config.toml
n_head = 2
qk_norm = false
attn_scale = 0.102
bias = "none"
init_std_o = 0.0088
init_std_up = 0.0449
schedule = "wsd"
decay_shape = "square"
seq_len = 128
doc_mask = true
MLP neurons of a small language model. Each row is named by its layer, matrix (gate and up: input weights) and neuron, and shows model dimensions 64-127. Each number is 50 + 12 x the weight over its row's rms, rounded and kept within 0 to 99. A neuron's up and down rows have the sign that makes its largest values positive.
A block is one neuron, or neurons of one layer that tend to fire together. After each block is what it responds to, as a language model described it from the Wikipedia text at the highest values.

L3.gate98:51 29 34 57 39 57 61 50 52 41 53 57 36 54 44 67 31 40 36 66 60 33 48 50 59 58 55 46 53 44 46 38 46 46 48 74 51 55 38 21 47 57 45 47 28 49 48 58 46 39 47 55 48 59 32 55 64 39 21 52 58 61 34 57
L3.up98:23 52 51 64 35 58 50 62 57 51 52 49 43 57 31 58 50 25 56 64 42 43 65 39 64 50 71 31 69 40 61 41 56 55 66 57 59 45 36 46 36 64 54 42 55 61 44 51 42 18 46 53 44 45 46 36 59 52 53 69 32 63 46 43
L3.gate117:36 38 58 61 33 60 71 51 57 41 42 53 68 59 34 41 41 43 67 59 42 42 45 47 48 29 39 54 77 42 54 67 51 40 38 45 46 61 60 61 48 38 54 65 49 37 50 51 47 30 43 64 59 68 17 23 56 52 50 53 76 47 41 59
L3.up117:67 52 54 50 33 56 34 55 41 37 43 77 61 51 34 44 63 32 48 58 61 40 39 53 62 36 39 57 65 54 58 56 57 32 46 59 71 37 32 67 44 48 54 41 52 48 52 54 53 42 52 44 37 49 64 43 42 58 68 60 63 69 38 63
L3.gate130:46 41 46 57 57 54 29 61 46 56 55 42 76 53 53 81 47 59 65 39 55 53 74 44 54 41 31 64 57 21 46 71 49 72 46 51 46 40 49 52 60 36 58 54 53 40 48 78 46 34 42 65 39 31 47 64 53 55 28 48 62 45 74 58
L3.up130:66 31 49 45 55 59 53 39 50 50 66 42 58 68 31 71 48 46 49 56 51 45 43 59 42 49 40 47 41 47 44 56 63 52 58 36 56 45 58 63 40 46 56 72 29 70 44 39 54 31 27 44 70 32 30 75 44 28 43 69 55 57 49 40
L3.gate174:57 47 47 36 51 75 31 35 49 69 54 61 52 60 58 59 51 48 52 59 76 38 48 53 71 27 49 39 74 29 54 46 67 46 70 46 28 25 35 51 35 38 39 40 42 34 43 41 40 51 48 64 54 46 49 55 48 53 39 57 49 54 60 58
L3.up174:47 63 27 59 59 41 60 48 39 40 39 51 47 29 60 41 51 28 56 52 31 45 60 62 48 54 56 43 31 29 65 54 24 50 43 38 65 46 65 39 42 70 32 53 49 62 66 50 48 31 43 50 57 46 62 67 48 35 57 45 47 57 44 34
L3.gate230:62 67 42 44 28 56 65 58 41 52 34 60 59 35 42 45 51 59 51 44 39 45 56 63 49 53 19 56 48 62 48 56 61 49 45 62 37 35 53 39 34 54 59 72 66 52 67 50 69 45 58 59 72 47 27 58 53 50 19 45 40 62 37 44
L3.up230:64 62 64 42 47 42 32 43 60 50 46 45 42 65 68 53 35 57 48 55 58 47 65 44 49 58 39 52 45 52 46 42 59 53 55 61 57 45 61 44 55 50 59 39 57 46 45 51 81 34 67 55 65 33 50 47 61 60 38 46 61 64 55 64
L3.gate266:67 43 28 40 69 50 56 44 71 22 64 70 51 42 56 44 32 35 42 54 48 50 49 54 39 41 63 48 04 46 52 47 58 83 37 47 42 69 65 50 57 60 43 43 56 47 51 41 44 51 52 40 35 54 46 49 49 62 50 55 52 61 44 58
L3.up266:52 58 56 40 36 51 64 61 47 43 51 43 30 38 43 46 39 41 43 65 62 61 42 48 49 39 53 68 23 39 45 35 24 59 65 62 45 61 46 45 43 41 56 27 51 60 40 50 63 59 37 56 54 67 49 42 64 49 54 51 54 74 42 68
L3.gate326:39 45 54 46 33 46 57 45 65 28 39 70 49 37 48 52 63 44 58 62 17 51 53 36 50 47 59 64 27 27 31 37 67 54 45 67 71 66 41 87 30 43 46 49 33 67 41 59 51 50 66 49 64 23 54 42 48 63 64 57 54 60 25 39
L3.up326:50 65 58 47 55 65 58 35 52 49 54 75 50 48 61 58 58 58 34 47 50 48 41 27 57 45 57 28 59 45 43 38 63 51 53 57 40 59 48 33 55 47 43 32 53 32 72 56 39 57 62 60 49 38 59 70 80 37 33 26 49 49 50 53
L3.gate344:52 42 28 50 39 52 63 54 56 46 26 32 50 31 54 53 30 49 36 37 58 62 64 50 39 55 54 64 47 52 49 61 49 57 36 81 43 45 60 51 44 65 47 51 58 55 53 36 49 58 47 58 47 37 58 54 67 49 43 75 30 65 63 52
L3.up344:64 67 40 33 33 50 51 46 58 44 41 59 65 49 31 47 34 27 56 67 51 46 62 39 33 39 43 58 58 61 40 50 63 49 59 66 62 56 52 53 50 60 59 42 45 58 20 69 52 44 25 63 52 31 47 56 48 57 54 43 45 47 42 45
Tokens inside multi-word proper names that lead into a capitalized part, mainly the apostrophe in O'Brien or O'Neal, plus "of", "to" and abbreviation periods (University of, U.S.).

L4.gate23:33 62 41 35 41 46 68 66 46 41 46 66 46 46 43 51 41 48 53 45 35 31 48 45 64 50 51 47 53 57 48 70 49 74 47 43 53 42 61 64 37 56 46 70 71 47 48 50 52 49 38 47 72 94 56 20 38 42 47 47 47 51 49 46
L4.up23:48 55 59 70 52 49 50 56 76 36 41 52 58 46 40 45 52 44 74 44 40 44 51 58 54 41 19 58 48 73 50 68 35 53 39 69 44 28 38 49 49 35 56 65 65 69 37 71 55 38 55 46 49 45 45 54 39 52 52 73 38 37 56 52
L4.gate209:37 41 60 53 51 50 48 55 58 26 52 41 38 51 45 40 43 30 51 52 64 29 46 60 48 40 41 61 35 34 51 45 45 49 38 54 45 38 57 47 48 58 39 51 51 73 44 53 59 35 33 48 62 21 65 47 36 60 41 56 62 61 46 47
L4.up209:42 37 41 52 42 68 41 32 58 38 66 42 36 41 58 54 62 29 57 44 45 22 51 63 61 28 32 66 41 42 40 76 32 41 54 43 40 55 39 25 37 59 38 36 28 55 46 44 45 29 52 67 68 36 43 59 49 47 64 62 67 67 46 58
L4.gate217:51 42 31 57 26 58 40 55 56 48 60 48 17 48 72 44 23 49 43 43 42 44 51 64 34 42 36 49 56 40 33 56 42 50 67 40 38 70 41 48 56 64 29 28 42 50 52 44 62 23 53 69 54 35 54 61 45 50 43 85 33 72 45 53
L4.up217:49 44 40 58 43 80 41 45 43 44 63 38 39 41 58 51 67 19 58 33 65 39 26 65 42 65 42 47 58 38 38 38 41 57 80 48 50 54 35 54 45 56 53 21 35 54 42 54 63 37 42 69 69 36 63 53 54 43 37 55 73 36 58 52
L4.gate238:76 48 37 40 36 64 43 54 10 46 46 58 54 71 72 58 52 45 41 52 43 27 43 46 57 48 38 28 42 42 52 63 56 61 48 55 62 39 60 43 42 55 55 54 51 51 41 48 53 65 50 49 63 59 56 58 59 29 43 30 40 48 61 79
L4.up238:63 50 59 48 48 39 49 40 34 39 59 66 70 48 47 66 47 27 42 38 39 40 58 52 64 80 44 33 70 39 34 67 50 37 68 33 46 47 70 70 45 52 61 72 65 34 37 66 52 52 59 64 38 34 51 48 55 43 28 45 56 54 52 64
L4.gate330:52 29 30 44 52 34 32 27 41 49 38 47 49 34 56 52 54 48 41 42 61 29 47 58 64 43 43 42 37 64 44 42 58 35 27 40 64 63 52 44 57 49 53 56 43 66 46 62 60 60 52 48 46 55 48 63 38 36 45 43 56 60 66 66
L4.up330:54 29 42 63 56 47 55 39 36 48 37 51 61 45 50 24 51 42 47 52 48 35 58 53 60 32 51 63 40 60 43 47 51 46 57 63 54 56 60 32 37 41 55 46 53 73 41 63 53 48 58 69 47 72 31 57 43 61 67 63 70 53 62 41
L4.gate337:65 52 55 38 55 55 35 50 53 68 47 71 61 59 68 45 60 52 57 39 62 52 68 57 24 44 46 55 43 31 56 34 34 72 57 77 56 57 45 46 50 52 54 56 65 50 49 50 43 64 50 45 62 43 49 42 56 44 34 74 59 46 46 72
L4.up337:52 67 48 73 35 37 37 61 33 38 41 62 49 55 58 45 36 49 67 69 50 61 65 71 55 50 45 59 47 25 42 57 36 28 47 54 26 62 62 48 65 62 35 52 45 38 36 55 51 53 42 52 47 48 67 68 62 49 51 58 35 45 52 44
L4.gate350:31 48 57 48 45 41 57 58 54 44 52 47 30 51 64 41 53 35 58 45 48 41 61 41 49 72 54 65 58 73 66 79 41 50 73 40 33 61 53 24 68 50 59 45 43 62 45 38 70 56 52 45 50 31 65 54 62 58 52 52 34 42 52 72
L4.up350:63 50 43 59 39 64 33 52 58 13 43 11 49 33 53 47 56 58 43 45 42 58 38 31 65 51 51 47 45 53 70 54 40 50 51 44 55 48 46 59 45 38 49 46 31 57 42 53 61 48 57 36 31 43 74 31 57 68 60 40 34 44 33 50
L4.gate368:70 42 54 51 53 46 59 30 51 31 50 30 46 44 12 45 38 47 27 41 44 30 33 64 59 53 47 67 55 43 52 57 56 60 49 44 68 55 60 51 51 67 56 71 44 44 56 46 70 50 45 64 58 48 50 43 38 66 56 43 23 51 50 56
L4.up368:56 51 37 45 37 43 32 65 45 49 58 59 36 35 64 50 62 24 69 74 39 46 62 51 32 58 25 54 62 58 57 70 59 47 47 36 72 51 45 28 44 56 45 52 60 38 53 46 40 35 50 46 61 44 53 58 52 62 46 41 57 54 61 49
Connecting tokens just before an expected proper name, mostly "of" in University of (Michigan, Cambridge), also "representing", "against", and commas before countries.

L3.gate12:33 52 40 46 42 56 38 53 61 34 49 29 38 36 53 46 43 33 22 59 57 68 50 57 52 43 46 26 45 56 74 66 52 46 47 20 62 22 38 61 38 32 69 61 36 60 52 41 53 52 47 50 47 49 54 75 56 56 55 41 65 52 53 68
L3.up12:50 41 57 32 49 45 52 57 44 51 33 40 40 41 65 41 43 57 65 41 34 52 62 59 59 56 69 47 51 70 42 29 42 33 66 47 79 46 46 62 44 25 66 33 59 46 57 48 49 59 43 49 61 72 66 44 72 55 48 50 59 43 51 59
L3.gate89:59 42 63 41 50 67 56 51 37 37 74 34 63 35 51 36 40 72 52 50 84 37 52 46 48 55 70 67 55 46 48 52 68 47 52 69 42 49 48 24 52 63 55 46 34 42 40 31 50 51 36 37 36 54 52 54 40 59 37 62 47 44 53 54
L3.up89:64 30 48 38 30 59 80 53 41 62 59 56 57 45 43 49 44 27 44 54 39 47 65 42 12 53 47 49 64 58 61 58 66 32 58 67 61 51 44 50 55 30 69 64 47 31 44 50 65 50 63 52 73 62 51 46 84 42 25 62 49 55 55 54
L3.gate106:40 60 49 60 45 33 59 52 66 40 37 53 53 37 50 60 53 49 62 36 81 20 50 39 48 45 60 68 50 48 45 55 50 30 57 58 57 41 39 47 48 49 55 32 33 46 38 53 46 51 40 49 60 50 33 67 65 55 62 46 67 45 48 49
L3.up106:32 51 23 65 50 42 42 48 51 35 68 64 50 56 40 70 58 36 69 69 52 41 62 61 34 74 47 66 42 48 60 47 48 46 52 50 45 35 40 53 50 49 56 33 43 47 40 37 63 56 34 59 57 48 49 98 43 54 38 48 39 43 35 50
L3.gate121:45 42 66 53 52 52 72 52 65 54 36 57 51 59 29 52 60 44 73 55 70 58 72 44 45 46 45 45 41 66 49 61 40 49 48 62 45 64 56 45 79 45 41 36 54 60 60 30 78 32 39 60 22 41 68 35 53 37 39 57 58 43 39 43
L3.up121:45 40 67 51 64 49 57 59 63 38 44 34 67 36 32 42 61 36 47 36 62 33 57 45 49 43 73 64 38 50 44 18 41 43 43 58 34 44 72 47 59 53 65 51 52 64 84 36 46 41 39 47 49 50 45 62 46 34 49 54 55 55 41 49
L3.gate159:42 27 51 38 41 57 49 59 54 33 59 44 25 41 47 36 40 52 44 51 50 42 42 41 76 64 38 55 41 33 59 55 51 39 59 52 70 57 39 58 66 43 60 49 43 42 42 64 38 50 46 40 73 46 67 35 46 52 53 38 48 57 46 51
L3.up159:59 54 36 53 38 61 75 53 45 52 32 50 37 45 46 38 46 45 48 67 46 55 57 38 54 53 34 50 51 46 52 47 59 48 48 47 39 71 69 35 77 17 58 58 50 66 41 46 70 58 55 52 48 45 75 57 70 49 37 43 57 64 43 54
L3.gate175:57 49 76 51 48 34 65 55 63 56 49 29 64 64 32 55 49 47 74 49 68 44 47 40 60 57 54 63 53 52 39 57 57 72 44 46 37 50 45 54 38 63 39 38 47 54 47 52 24 39 42 59 68 42 57 49 58 35 65 40 49 60 55 42
L3.up175:39 62 46 49 42 32 41 61 55 45 75 39 52 42 41 50 56 63 63 43 74 47 39 32 52 68 64 41 60 67 49 57 55 61 55 51 29 49 35 55 42 74 65 48 55 48 45 44 49 49 37 43 57 55 53 70 41 49 60 55 48 51 54 53
L3.gate179:45 13 64 44 46 62 47 36 52 39 59 36 66 54 71 55 65 40 50 33 59 54 56 49 28 35 33 32 53 41 38 37 55 46 45 66 83 47 37 45 48 68 55 55 34 42 59 19 33 46 44 45 68 44 76 49 46 30 46 41 61 54 43 44
L3.up179:43 64 58 47 27 46 41 39 55 26 50 52 73 55 45 29 50 28 60 47 24 53 56 65 63 36 58 73 47 54 42 45 53 54 60 57 64 39 54 48 52 66 57 68 58 71 45 31 47 60 27 42 65 43 46 56 43 59 38 56 43 67 71 72
L3.gate273:50 63 56 56 40 53 63 37 64 69 34 53 48 65 43 29 57 34 87 36 54 43 40 63 65 53 68 18 48 47 39 45 42 24 49 47 38 35 73 49 31 51 58 50 46 30 46 51 55 63 61 60 35 36 60 41 57 54 37 54 49 63 54 53
L3.up273:50 58 31 42 53 47 51 51 74 62 76 42 50 52 37 49 40 57 56 53 59 46 44 48 43 65 48 45 86 38 52 53 39 46 44 45 56 55 46 74 37 33 52 65 37 37 39 38 65 48 52 42 39 55 73 56 59 70 50 36 54 64 62 35
Apostrophes and opening double quotes, mostly possessive 's after names or nouns (Granderson's, country's) and quote marks opening titles (Seedling Series, Dirty Dancing).

L4.gate37:53 60 77 36 57 42 43 55 49 72 57 37 88 63 42 79 61 54 37 43 61 40 61 63 56 55 45 62 59 64 39 67 52 37 51 47 45 41 56 54 52 45 48 26 45 41 64 33 44 40 64 53 48 58 54 62 49 56 49 34 47 52 58 62
L4.up37:44 56 56 36 59 57 67 77 79 57 48 29 51 38 52 48 58 66 30 59 67 55 59 50 52 26 55 62 58 59 52 55 64 64 39 27 72 58 50 61 47 44 37 34 57 44 50 67 48 68 70 53 44 55 61 80 54 37 40 51 51 58 38 65
L4.gate50:41 56 39 52 32 79 54 42 57 53 64 61 57 45 58 63 58 80 49 53 75 56 31 75 56 57 55 35 45 58 64 56 50 54 41 32 43 55 41 47 50 34 40 71 39 35 52 30 48 56 59 50 60 42 58 69 54 46 41 43 49 81 71 40
L4.up50:55 51 50 53 39 46 43 48 40 60 26 49 39 38 53 50 40 55 40 59 59 39 66 64 44 62 58 37 34 34 56 23 60 43 35 45 37 50 22 39 58 34 36 45 40 45 46 31 42 46 72 38 29 61 54 68 52 29 57 62 52 47 27 65
L4.gate59:60 49 41 32 79 48 43 67 47 44 49 55 58 37 58 66 37 52 58 53 54 43 51 41 69 44 48 65 51 64 39 42 55 65 61 69 45 51 69 51 48 48 43 50 53 26 60 56 47 63 57 47 34 38 62 53 33 58 43 50 53 57 66 79
L4.up59:61 42 69 50 55 47 67 57 45 64 59 59 42 53 54 49 41 38 61 33 34 51 36 33 68 61 62 66 52 40 63 39 55 47 66 73 35 57 48 45 38 61 44 50 53 39 75 66 49 31 49 51 72 58 76 37 53 44 62 47 53 55 61 71
L4.gate70:48 61 62 42 44 48 75 33 48 67 30 29 59 54 33 50 51 67 66 40 59 54 32 38 42 54 55 64 71 53 30 61 32 42 40 43 38 53 41 57 45 50 46 38 42 46 68 41 30 52 48 32 46 50 50 51 67 58 47 53 59 64 51 43
L4.up70:59 41 50 32 45 55 31 72 34 63 62 55 71 51 37 66 52 42 53 39 38 36 52 70 30 59 49 51 48 26 50 48 56 33 57 59 26 69 50 52 55 47 25 54 30 33 43 34 70 56 37 55 52 69 55 47 49 42 34 49 54 57 61 46
L4.gate126:61 41 44 46 43 55 49 38 65 45 56 53 64 35 45 47 46 52 33 62 39 49 55 42 51 47 52 48 25 44 39 45 39 36 56 47 42 18 47 59 59 35 63 44 47 60 59 25 38 53 40 33 55 22 50 51 47 72 30 47 54 69 60 39
L4.up126:67 44 50 66 44 43 56 51 48 51 36 59 57 51 42 67 57 62 47 53 79 46 55 54 44 68 49 46 21 63 49 70 46 30 70 40 26 26 49 44 38 24 44 47 55 49 59 34 36 46 36 36 56 31 54 49 48 50 47 51 33 64 56 52
L4.gate179:43 58 38 54 57 58 58 55 60 44 26 52 40 34 49 68 33 59 48 34 52 35 55 50 53 63 35 37 35 51 46 49 42 56 46 51 44 47 48 42 54 55 59 62 27 54 41 21 34 54 78 64 56 49 65 51 52 40 42 36 69 31 60 49
L4.up179:32 52 38 73 57 84 62 29 46 50 44 40 54 52 34 64 45 51 45 57 35 57 29 57 44 47 55 26 25 42 48 61 32 49 63 46 38 54 52 58 60 42 52 52 27 37 23 40 34 51 36 59 44 61 63 65 49 31 60 49 46 48 34 44
L4.gate188:48 35 68 68 32 45 66 56 53 66 64 67 60 62 34 39 56 55 51 62 63 59 17 48 48 54 50 47 47 36 43 71 50 53 43 68 57 47 53 36 51 57 42 16 44 48 66 47 38 64 51 70 34 39 31 51 31 70 50 54 63 55 63 36
L4.up188:49 52 42 52 47 80 54 50 57 75 46 54 35 66 34 55 39 65 50 61 48 43 70 32 59 52 60 54 54 50 42 40 34 60 58 45 69 76 58 58 33 42 37 71 39 62 44 54 71 48 27 60 35 51 53 51 56 63 49 52 42 68 37 67
L4.gate210:78 37 56 59 45 88 60 56 48 29 39 37 55 47 48 55 46 44 45 50 49 51 50 54 35 48 36 49 37 44 38 48 35 37 40 33 46 49 45 72 58 51 48 52 49 47 60 49 51 34 48 35 51 46 51 44 37 52 41 27 60 62 46 58
L4.up210:48 57 49 58 59 54 46 34 71 41 54 33 54 44 50 58 45 36 54 50 51 40 52 50 60 45 37 32 35 41 67 43 41 72 64 19 26 59 43 52 52 54 66 58 44 33 71 29 55 60 52 31 48 30 46 65 38 69 56 36 50 66 46 43
Apostrophes right after a name or word, mostly possessive 's (McCain's, Chicago's) and also O'Neal, Don't, plus periods ending a paragraph.

L3.gate15:56 50 55 39 50 32 66 48 40 44 48 47 39 59 71 54 35 48 39 38 46 55 47 64 67 47 31 48 54 57 59 31 58 39 54 68 59 40 42 54 53 61 51 77 58 59 37 48 60 40 35 31 52 55 53 49 65 45 36 64 63 50 34 51
L3.up15:56 52 60 59 44 53 61 53 66 47 53 52 60 55 43 55 36 64 54 60 60 68 40 45 58 43 52 51 44 89 43 49 52 57 43 33 56 66 48 51 48 66 77 49 49 71 55 54 71 61 50 49 72 58 28 36 68 35 25 58 38 63 35 57
L3.gate33:64 58 71 61 57 64 59 48 39 31 74 62 55 42 48 49 53 55 41 63 46 54 40 56 50 41 56 48 61 72 40 30 59 51 59 47 54 52 63 47 49 11 78 68 37 81 49 50 38 39 68 37 55 60 50 64 52 40 70 48 45 76 46 57
L3.up33:64 42 71 60 71 80 52 46 53 46 69 50 60 55 50 51 50 47 48 66 63 59 43 40 60 41 54 57 42 78 47 34 47 51 58 33 59 54 82 52 35 48 67 58 41 79 57 40 54 60 89 44 64 72 54 48 62 36 55 63 58 76 36 52
L3.gate40:56 56 39 59 55 74 62 24 37 37 39 45 48 32 61 54 55 61 52 55 69 51 49 47 54 28 57 50 57 41 47 64 28 51 48 45 66 70 59 61 31 56 54 60 56 41 44 33 44 73 30 49 33 43 42 50 56 37 40 32 59 40 48 37
L3.up40:53 68 28 51 59 43 45 41 65 44 59 38 25 66 71 59 62 51 50 58 45 53 42 45 60 36 54 49 71 52 45 58 35 43 28 47 40 56 31 42 31 70 60 65 35 49 56 24 39 69 26 32 39 70 33 59 61 39 45 50 61 58 41 49
L3.gate173:38 52 50 18 70 59 41 36 51 43 61 39 69 79 37 68 80 50 53 51 51 46 41 63 43 30 52 55 60 29 62 50 62 65 37 54 25 28 39 59 65 52 52 51 60 28 51 58 60 60 50 58 55 55 28 23 59 58 62 51 61 32 55 54
L3.up173:33 70 34 53 24 52 42 58 70 42 44 78 53 56 54 67 40 76 40 30 67 49 68 59 28 50 52 57 58 42 38 52 52 57 53 19 52 53 35 51 51 60 72 59 28 49 56 58 56 58 39 68 29 27 55 25 29 43 31 36 52 54 32 67
L3.gate234:44 46 65 21 55 49 58 54 46 50 59 75 51 47 51 49 52 46 61 75 45 38 76 37 57 42 36 49 58 79 46 76 37 56 46 60 54 53 41 60 23 46 51 50 56 41 40 48 53 54 58 48 52 47 24 57 70 56 34 35 46 50 46 63
L3.up234:58 36 57 56 56 53 52 65 33 38 54 34 55 51 63 56 48 39 57 58 59 31 69 47 71 56 89 62 46 62 34 51 57 46 47 62 52 47 36 51 72 63 51 51 73 51 52 53 58 60 51 68 44 60 26 61 46 56 41 63 48 27 37 70
L3.gate242:34 80 41 56 40 52 48 64 33 52 36 53 62 62 44 79 46 41 64 56 53 71 72 50 40 50 83 56 49 28 52 59 41 67 61 47 46 51 57 58 51 45 43 50 56 68 63 29 56 60 46 52 64 44 47 44 20 46 32 62 51 68 66 67
L3.up242:54 44 42 75 35 53 40 51 46 47 49 34 59 38 39 55 56 46 57 67 55 43 60 48 48 60 77 50 45 60 64 35 41 53 40 25 46 39 40 44 43 64 58 55 55 50 55 53 45 41 61 37 57 42 37 69 55 60 51 43 61 61 46 38
L3.gate341:27 60 42 45 56 44 67 36 48 26 32 46 54 37 53 49 43 66 26 25 58 80 46 49 40 70 48 43 64 65 57 49 58 57 57 46 49 53 51 46 77 41 49 55 72 65 42 39 33 55 46 54 46 62 51 56 63 46 33 37 59 65 37 29
L3.up341:51 68 54 55 53 50 62 48 59 57 22 57 52 52 58 34 52 49 66 36 45 61 52 62 51 69 51 38 55 58 54 42 68 76 64 55 57 40 41 30 49 48 62 56 37 65 36 69 34 39 41 51 45 55 27 44 49 45 17 37 41 51 49 42
L3.gate361:53 54 37 32 55 56 35 69 63 48 55 55 32 49 53 64 58 69 70 47 60 46 46 59 64 30 33 44 73 38 75 52 57 57 61 40 56 56 64 48 17 38 38 72 76 42 44 46 42 84 45 30 59 69 55 52 69 38 69 50 62 50 17 45
L3.up361:68 44 65 58 57 35 56 45 40 42 45 54 69 45 52 80 52 57 27 57 51 37 46 34 62 40 45 47 49 35 45 29 62 21 56 53 37 54 82 45 35 47 33 44 57 65 48 50 41 65 42 56 49 62 59 53 69 45 53 56 48 40 43 36
Short vowel-led word pieces (o, el, ol, sol) split mid-word after a first consonant piece, as in Tw-el-ve, sol-diers, radi-o, wh-ol-e.

L7.gate171:38 50 54 59 53 59 26 34 52 56 43 61 49 49 32 45 31 38 36 48 55 37 51 46 58 49 52 45 55 68 63 43 56 65 61 58 52 76 25 62 37 50 59 35 31 46 28 51 69 66 44 28 50 44 46 57 70 48 43 43 82 52 50 31
L7.up171:44 73 42 43 38 46 50 77 54 40 60 58 43 61 32 40 52 28 53 37 49 52 64 45 50 75 39 54 50 61 42 48 17 61 31 42 31 49 38 54 42 51 43 63 57 47 54 73 26 40 70 43 39 47 47 35 54 54 28 46 67 66 54 54
Apostrophes inside a word before t or s in contractions and possessives (don't, wasn't, men's), plus middle fragments of split words (tran|si|tion, con|nec|tor).